From a checkpoint of a small transformer trained on Wikipedia: 10 layers.
MLP neurons of a small language model. Each row is named by its layer, matrix (gate and up: input weights; down: output weights) and neuron, and shows model dimensions 144-239. Each number is 128 + 24 x the weight over its row's rms, rounded and kept within 0 to 255. Numbers have three digits each. A neuron's up and down rows have the sign that makes its largest values positive.
A block is one neuron, or neurons of one layer that tend to fire together. After each block is what it responds to, as a language model described it from the Wikipedia text at the highest values.

L7.gate26:118130134165121134126125120112156135119163122150145099132133178136089099154118069144135117129143128134142141117160091122160143109127172109092150103120095093148126134109108127148099076085110134153156139127116105133155144135136133121136169162179104116127132145167137128152146113166127117142
L7.up26:108108133133137156099143116092101094148102135102105109143155109094150133169121104110088137150129097102157165152143095130110159153114087131159120124130124109160083139137169111116128127126137169141139120135111145169169159125103114132096072142168153096136168139078117131108138133113168115123
L7.down26:139128130135118146161149125097105116120134105120081158143158100133136122152125126120114149125113129137132149133119101155133151153102123121117141115116164144143147170106140086138132138126115153144110127089108157165153167130135083118104137130155127149155142123119134133109125120135159115128
L7.gate241:084137114123202133112156134115125128123113082103144140137101166190170117176089113176161114135124141180134128137116102117126108153158117160107152105099122115112100146111082101100122144131145103149148129142144101156085134118149126091110129098113123135134145147143187145130080122133140128146
L7.up241:125137182169180158147134099117103097136126113148136095114120159090154134082081124136112101104097158137138115146134116141119125144115106144097136111103106088137104127084114144165156131122088114125171184110133145117130105112140128142134104099127110121066163138129170136111097135133100099152
L7.down241:141078108121169138132140126103133105141131162162110144078112116126140144186122129082104117111115150144152160126088136156141121101124152093098081113093157156134115175110137113123115109133129183111094164119134071139132133110132141139104118102160114118129184146130129109119109078110092112092
L7.gate261:118121136143153155111107122137114066118112128137086133123121139136096139080088133147113120113122128124121122148143129174157121110139132114129094123135108113091132123084135101135155114092103122085133131104134086081134121132120136153077156098129141154093143135108141162123152105142098103129
L7.up261:112080137150117141157135128124114135102147096075138122135162159120123162166121090147170105150125130129162142123132100140164158137131098149126152098163148124144102130092129155070120108091094180150107113134128081141147143108133107142158146094099148091117134149163114096126107143129166142131
L7.down261:154098147160172142072110121114121121126139131190092124133177107114105116084176116104128119151107116098164101108127133168189157123092129127131103136163090115089123169143173137168115115102117138129129140145137128127134160145119081125127137118141114155145086129143140170098108087142115114142
L7.gate694:117087089174113144153139073129135083078127123076107177123184115134118103154129152121140154149141150141108142099153124168133131109156153136133074118119127135106114173135113146136102153095128153124111073133151119124117084143146147178159113127117101156099107093130118106123131120155093109131
L7.up694:129141119115142130092140083158093099095095123085167117114092159137126119109146121126137144115134127129149095138122117138164136168139093137126138127115116151119147123108125134143151148084143105099160123133169127140138124166123163111120163120083156117148107140131144135138169117089109141144
L7.down694:113115116165074101138114122104113118112184158146129102153170090162133156147124133104118123164114106154123142096108134153104122133112145156167115170118136122097169138160137107126109151085185122154145108072119131127099105128148118126087157122145128130129141116161156124095126121111108083110
Description: Fires on predictable middle pieces of split words, such as det-on-ated, comb-ine, Mississ-ipp-i, and on | cell separators after numbers or entries in Wikipedia tables.

L7.gate51:116114119131104122174092114153148132101140117101128135130122152161122133134116124116164105090160112112134125139116164153125114145101151073149141149107097142156145103124125140141138145108147111109106125164156080101127127134171116120139127130141116149089167123105112108119098143130132119113
L7.up51:118136092111125163138143124126085139128134094117131153130086132159142126117116135150115135107113134153125113092130180120146147118109117167137166143122189107137130135135119149156132130098129165190124126169122178156116179157120154137154162110062147128094134154132158115167119094145129157132
L7.down51:125126119132128146132123118107126151127154132142128123145124161118138101107116117142140155119128137075091147124144138144111074142133079118104090093139136152077136141131117148119159123120109107106132085166157086101161131164148142095153158121133148106091130117164137135125146140141111132129
L7.gate260:123162143088085137118156100132106114124115135119136151138136153163144185129131106118158126132116163129134137106122160132120120109141110084107151120166139152159118132141159150146123133113167096160115090173134162122088141121170117130129123129139095086107093130125123125141093141122144121136
L7.up260:121122080113171144121134126095123147093147122133148154129100119119097127118147117097161109116143116114158138146104126139150146150126114155171160123117092126117149113163132134130141182133113129169138112190127109090097140134092093088129159158141154125112140158111183102152074117143118141107
L7.down260:132151067146152127113134159098096113141136165110137113133075151113109159135166108123107111168114108113121125140067159109144104119110121149135165174107180148100155146116100111119139153102105136103107168089100148121111091133098108125086099133133129141132145135102111103136122153138113165123
L7.gate283:132126078128120150181145123123095126101118140122115112141134124129124115158124085150165079114105114157134156142138131106108154142111130141151162144183178131137108115163139137100151146133180161112121154171145076139101145125141071124124113109162135114109141123080126174154084138132179152133
L7.up283:140150151092117121116110107108159170121106167143136090126121132129134081094134137183134118077127118126148185149104116102119135137127118093175122143110120131100127113152143133131148112119146145145103107095120158146147151123161093129127120144138146109099111108115101145134107124128125094079
L7.down283:125131147112131164129086134124115163091088150175119137129098142150133133119143122148116121122126140153142106114114120139156132141140101141179113112141111103068143173106112130118103145131118158155101122160147136079134139112099043141124127118142106109117095083147149181086103147147129146123
L7.gate373:147165119141107133123128121135098119140115165122151091087090134172118149124106110124188138130134190120136099116105140168094116116134122111144118129101123096121137079101131122130120120095170131115102105143152111103108153109101105126128120151134121115110106116130149112136123135147158143085
L7.up373:172122134086136144135163137121128172091157111145132146123111133075118132102101106141108105164088111145142132126156141107126093073103160113152147130147168113133118119144123108138119137153152132150055139125123127107107097139134140109100139111133109120159149054100106113142124150180132118131
L7.down373:069113122075124136155147110105142130130151140155143168104120103158131137101144151130104120145128115100091142148099096096147157138132151121140138126168130145095116155093115098120097144158152149197133116130041109094109159151114124111127129129140144139094147186094157142124059146117101123080
Description: Final suffix pieces of Romance and other non-English words in English text, mainly French, Spanish, Italian and Latin titles and names, such as -es, -e, -ia, -ura.

L7.gate138:122139106156150156134090165126143123129135164123135144074113156147089119107090107149126145120092119140120180122079148171126174103098130114135099122136085120165129123153133139126111133137106104161085136106177148147133123069116159172113122155124157117157128144097152118128087112162140121116
L7.up138:152125058152122107132120108128142090126128098161096094115126126148101148151152123086124118104128147124117095143091114088124158126118139126193107155111080136179102086122144112102113166108163137138146086122135140150136134136121154139130101108137120121096118145099152134137125126135101129107
L7.down138:137115118134121082170110118100130123141125079129152098132138130120139159145135118129156144106122151137118103114077144134128100109149124123173170147121119107121145133136171156147088129166137127116168116172120124146112140150142126129109154114132128129179132094115102158121149116103106109107
L7.gate172:137086102156132153132129178160140113141112154111104145172137113126142169174111084108164142101120127131113150132151085118140114123130116115098135115127139177170126152099151158143099154122103139088131156117168120170152095128106158152129137134149155147086120141134138121174118162117152119127
L7.up172:138152147170159141152181148134104079143112123108146122111142132139157136129107147147145078143120095128112135119123108106170130141136143162109062128072148129115104122119106069152064119113151101133129098140130118095116113127169123125135117123142075122125122069105173108076115135114116130122
L7.down172:150163120146130155167171094117130123126118122115150139110132133148137112110153099152093105112098120151105151178137124117158150168094127102171109182132105127151132108142112110098131168101162101141142139122096171154098113155140159113154144141115122121064111124112122159114090158107142139111
L7.gate299:110156178142152145112128102108137095142111108080086136123092107102150163095109103153125162150138100185129159143087095168129145172111129164101100090123151124178154154152114094167124131101126129113109145153141125170091121090126090157130126133131159084087101164157165150105126121137133103141
L7.up299:138122102156133103107125145133139161151140139169087152137125125136161120088111164123142140166151159155137135165171124122121148151096117145127152116110100102092154159145160136114136106118146120097089132110141134191136114107084167140074097103134142127140142133153121133117142157132107091088
L7.down299:109155116116162093129095094151122122134143141144104156147140111113175123058142144123106169124119140127129121119153145156133127130152167103121103135095105107148140149155109140128110120145173131070106106112097156138108115113126140147084149131148111117098152147133133116147102176122112116138
L7.gate463:145149163149151134160140155076143078123072117135124119121143145136142150154087147133117096174139118096119132092108159140135181091123113162118113149101135153122142166130135124167100111139128138143137139109195157175164128093130146132141146115169084135140157153140122141138065108158146124156
L7.up463:131103166153126113109125118090103082128165103110120104112123150162115145119126094122122125143160110147154137145113148167122128088130139113095154166098109119135089111111111106127139114122111183130128070152113131141115151094068135109179124146118130180111094067096095131127170122142092115107
L7.down463:090120130151124130152160139151133140116108142146109146124191109142155107173137147138166139080145126169142124144153138116128106122138137163162151139163156129153110111080126134179147145142142136154159130103110112125127137134103151109143138127137154088145117133125119191165106116109129130134
Description: Closing equals-sign markers (==, ===, ====) that end Wikipedia section headings, e.g. "==History==", "===First leg===", and the newline after a "= Title =" heading.

L6.gate159:169054157116180109129121128113142120143139135187111138110127120133093090098124084110097091162114117099124127099125145129152162169145126169119139132058083126118123103139137162117150107128140161141123127136127133135110102073131183150171147146124127114133143116148169119156114107100159122138
L6.up159:116127185138139132072127086099161130124079152108087130135125082158097139120068094133136112138115153130110162138115109123144084134122155132130118149121133128099099108113147126129156115131152127134126143124104137054156108147157140119208144103115147110135137120106123131088091147140164117101
L6.down159:159137175145188140109131152113115158146113150139138147160123100130151111099120129096120151152137111072142145140091171122132150130150178137116144091136123124169114126155123127125084117133120154096148141140136076162170116105160137094119124116112118165120103120185076138109143137163154105098
Description: Mostly "the" or a determiner right after a spatial or locative preposition, as in across the street, on the Darling Downs, around the active site.

L6.gate334:108108142137163112135117125143096117154098128125158149154150152145092150136154145100118113169149122141110092163133101146151129169081146152152164150139111150097135129098130173129164114133100132116167121106133109141138102160135129129168172132120103080122115121125141120088134058125097105172
L6.up334:152120124132121125134132085149160089130104144125167150176115146112075140152114118130147114108128149071142149164155084112131118184105121127151151142138127138101109113145150145115143132095087161086134198138155099138119140133132163140094129134122133098132128127154127147124126109142146123135
L6.down334:124093132175127139159159155120116120139118096130167162136193170142108110119087112124105117085171153150126117157131097129130127126116097125071124139113086155116151135120133149146154125126099150158131168120106099151132149141136169124172180153134103093119106126129116151109156125131102113143
Description: Verbs or their first word piece where a verb is expected, mostly after to, modals, not or a subject, e.g. rest(ore), st(ay), aff(ord), be.

L3.gate64:161134128164066143106122116164180073142112106140128117153134147124135173149147130162127142151120140127128080160125147168113149141099103101209118109146137118110127147118124100147144141132133126145095133163122131117095124111168092114120087100146131098145178100156143105114122157149135117143
L3.up64:126116123088166145123122150153135143097111124075149139100146140116104076088125175122125144109119127076144141163141125153112134107065115164119120144154092116103130116102106095143146104098118157103088126124097121119155152118119159140134113108084148140171140091099143124110098130139134104125
L3.down64:139113099128160164156139121109099094136162100128141113146152155168154097133086128072111128181102132155140165111144102156116161149094128085075123120140155184130140119128150132122157139125094125098068132124149129151140147141177120117112129156133134170111103110116140140127107142145129169134
L3.gate372:142151114143102127138102120125109102118138186102121182142160155099121117114124117164174160137146101145180137096149133127083106148096108168116060141156122136128118152142149110155136093109086120115161145093114115161126143141142138132138105131121167128162109119127111086158085132109111160144
L3.up372:111142111148156115111095145136122086121105101112176083159137138156135175093126118119137116082104105118113134169137130142143146087141146143163167127120095134136097130124149112115145130129129123102094122137092119167114168146162128147150114079149101165170149126154151146093153120156150143161
L3.down372:121075103112137121145138118081108105129113093123129072157148124143154136108095171128094123173131118129151118138091140130146170141151122097177161122084065121127103120090158116111129163145124064105110164109142137124125143117131117083145156127150113134126148116123139125130163109174120125146
L3.gate473:126130094142136156143117098154122102085152148108137147143157122189098149118145111131129123112154142142103116169140146169070138154116123145176138173137066164105153120132105120136086136124130174134116128120107146143083158116125126095151106128129129102139121127087122115199097122141139088151
L3.up473:161131106150108123082155115126063130127180125118126124131111096153122140101131108160121129139134130118126137181131121129165140151138104115142164128144133142152095122106122107099117158071138165099151124146085099114106146065171127154154141111126125169117143091148168088159136137116156157107
L3.down473:109150097092150134148125120133182122091098128128085210158192159124123152107106149136133118107152113105139125134118159151078134159131162160136143115115114125155133115126097108159095123125140133109114150089119157120123119127142173155134175140170133135151147149118134137124112144150178096132
L3.gate488:100109113151132152166132140115118123112077128126123144124108131153113165119136187122114075170124158142170109116146109144117123095124096093114116184111120153128119115117103134112129115101114143137123067148171110145129058114109109135132112127121099101131180109146173092093123141096142162113
L3.up488:145111136133155158109133112149099083153125155121143114157126129186121173058172185123082132148126150137150114130098160115165154120151142103135146124096124121154129100182143123154096108095090150150116157130115131163126115126132197102127120088167177148118140102126167111117137134112095104120
L3.down488:149129121130128151118131144111148125169111132122146098104113133168130130115164158103130110129137134122130129113089128101124211134133129168144120068106103152162120117138107122113098128116123120123134140153112148167157135138128113124100141117142155152138098144133072130104161107145119113116
Description: Closing == or === marks ending Wikipedia section headings such as ==Discography==, ===Singles===, == See also ==; weaker on hyphens inside ISBNs and mid-word pieces.

L3.gate124:132156147153119137149131133123075110125173158140129123145106170108122095133142126093102138141099140130086057124164110162147134131139119129164171127084129166134148113136122121116103133107105118116116119086123146128143145139111073117142120083136145119166163117098110127139104117112162137151
L3.up124:100128125105119095104126144117126100123104101145121139119096125126112085130162156128149126160102135194129149116160106129169142179149123159111102140123142144137143161117111159129112124146081047125139094168098132144168090157115113139141103060175136114126155111124107116136140097154104106166
L3.down124:114114172122135090127138124117112111108089118115104129121132133129095135118106158150146147122122092112131175170107134135119079129121104148142126161122117147130131152093135138137125191159111094142120073148138101108156086120167129097140116125163131083135148120135153139145141105109115131134
L3.gate281:128105156134072139106099139112114114125136155100120119139124169132127104159099147117087159087096103146147135152116133104107138131150104116073146147179132126142170125099142149147133122139101094144136109126125138128075099141128102123123126096137109115118166140149144155112146110173132133104
L3.up281:099097157146141116145101140125112137152068097120085124133103136123094118154162113125135154119066145081096114102111115077103140147132080136131155133110117126165149133127137105128145149152117141089167121132120147111099157130170152142156141125145090112144143124122132146177156128151083146163
L3.down281:133071142171125153112103109183086124140090126141149096147115127090112116117143101136131144131112124121101145124130135073102178157123098121164154138135149147134144134127126138112120154138117103106172143088092127089166118104110139154105106096088099110110059153141077126143115118128084181090
L3.gate407:074157120149146136123126139131113155100104101134113128128106124103151115149144093143154064127159109121112106116128144123140090102158131097102151097103151138110092133158105118136086157115103149151102168152113130104123093104149132163147156126159145110134106139142117066140123150139122122126
L3.up407:137128148120148130111143091130126119103146101188133138140118157100110099102136105125132145118150152149097170120141127143123126150121108150068126168141132118125140117108117114124117155099092121100155137162134117159134110166170100094144154089142150135160120144121138107123123150148115150079
L3.down407:131134171156153081157137119141100157083189121123122130116131093127099113187121142144123124201112142129120138130124118136144101131136089118150149099116091169095112155142156146129144146111106126105126101182126125089130089144153133108128088150139145156110149134112158121131137111165106172105
L3.gate674:143168166150148112120120151123113112136099099137146120183129121128176118191104127137118118156150162089112141150148155085123114137153058099140109201122125133137095104140162159139114115113117133109152157123103077132132144150105135126154127090121103116091119095127122099129173121143144124128
L3.up674:128160132105163097113131166152100119116117119128106117139079160111155136138067068123131123099131188150101133116156086092101107092092136169121115109171173131172146154152129090126142135099161124133113103160143128162091123123126136133132120100159099140142119121134150147063134135127103124097
L3.down674:117147101124173115128155135076126111110099128126128122150081120119162157156133065187174112116126140077112147160112120120152143146141123151134152162171158123091117136150107130137112113104149123096152133138057146128107135138145136138153111093186106166139158154154145161091144135173093105145
Description: Interior word-piece tokens following a prefix piece, mostly inside common Latinate words, such as omm in recommended/decommissioning, our in encouraged, oint in appointment.

L6.gate424:129118102105084164154117137120113148106149169107132152177111122159127130124112126117129128128121150178156139122147122093150121134072087119166099137094147150156153128167125166122141189125122170088139123139108151129094153117123169173135149099141154134087083111096093157182125111121091138128
L6.up424:147121119073133125148118122144129126142138108132115168117157109137139135141125110146155125165151137113178128132133131106169116149156130144130117124137115132120159154113141132181161102129160075130116104154080152161147131160141096133144105147081138131118061159097147128161147180116141135112
L6.down424:137135104110133118118114122153166135147129097159144159117128130118167173116101137138114096097152113096135113099123164103160133165136091108186169163158096125124164142092116129098116131120153143134177137100144125147146147101142147136188126159176128134123127159129151151118131137138132114106
Description: Short vowel-ending subword pieces completing a split proper noun or foreign word, often in lists and tables, such as Carib-be-an, Min-ne-apolis, cérémon-ie.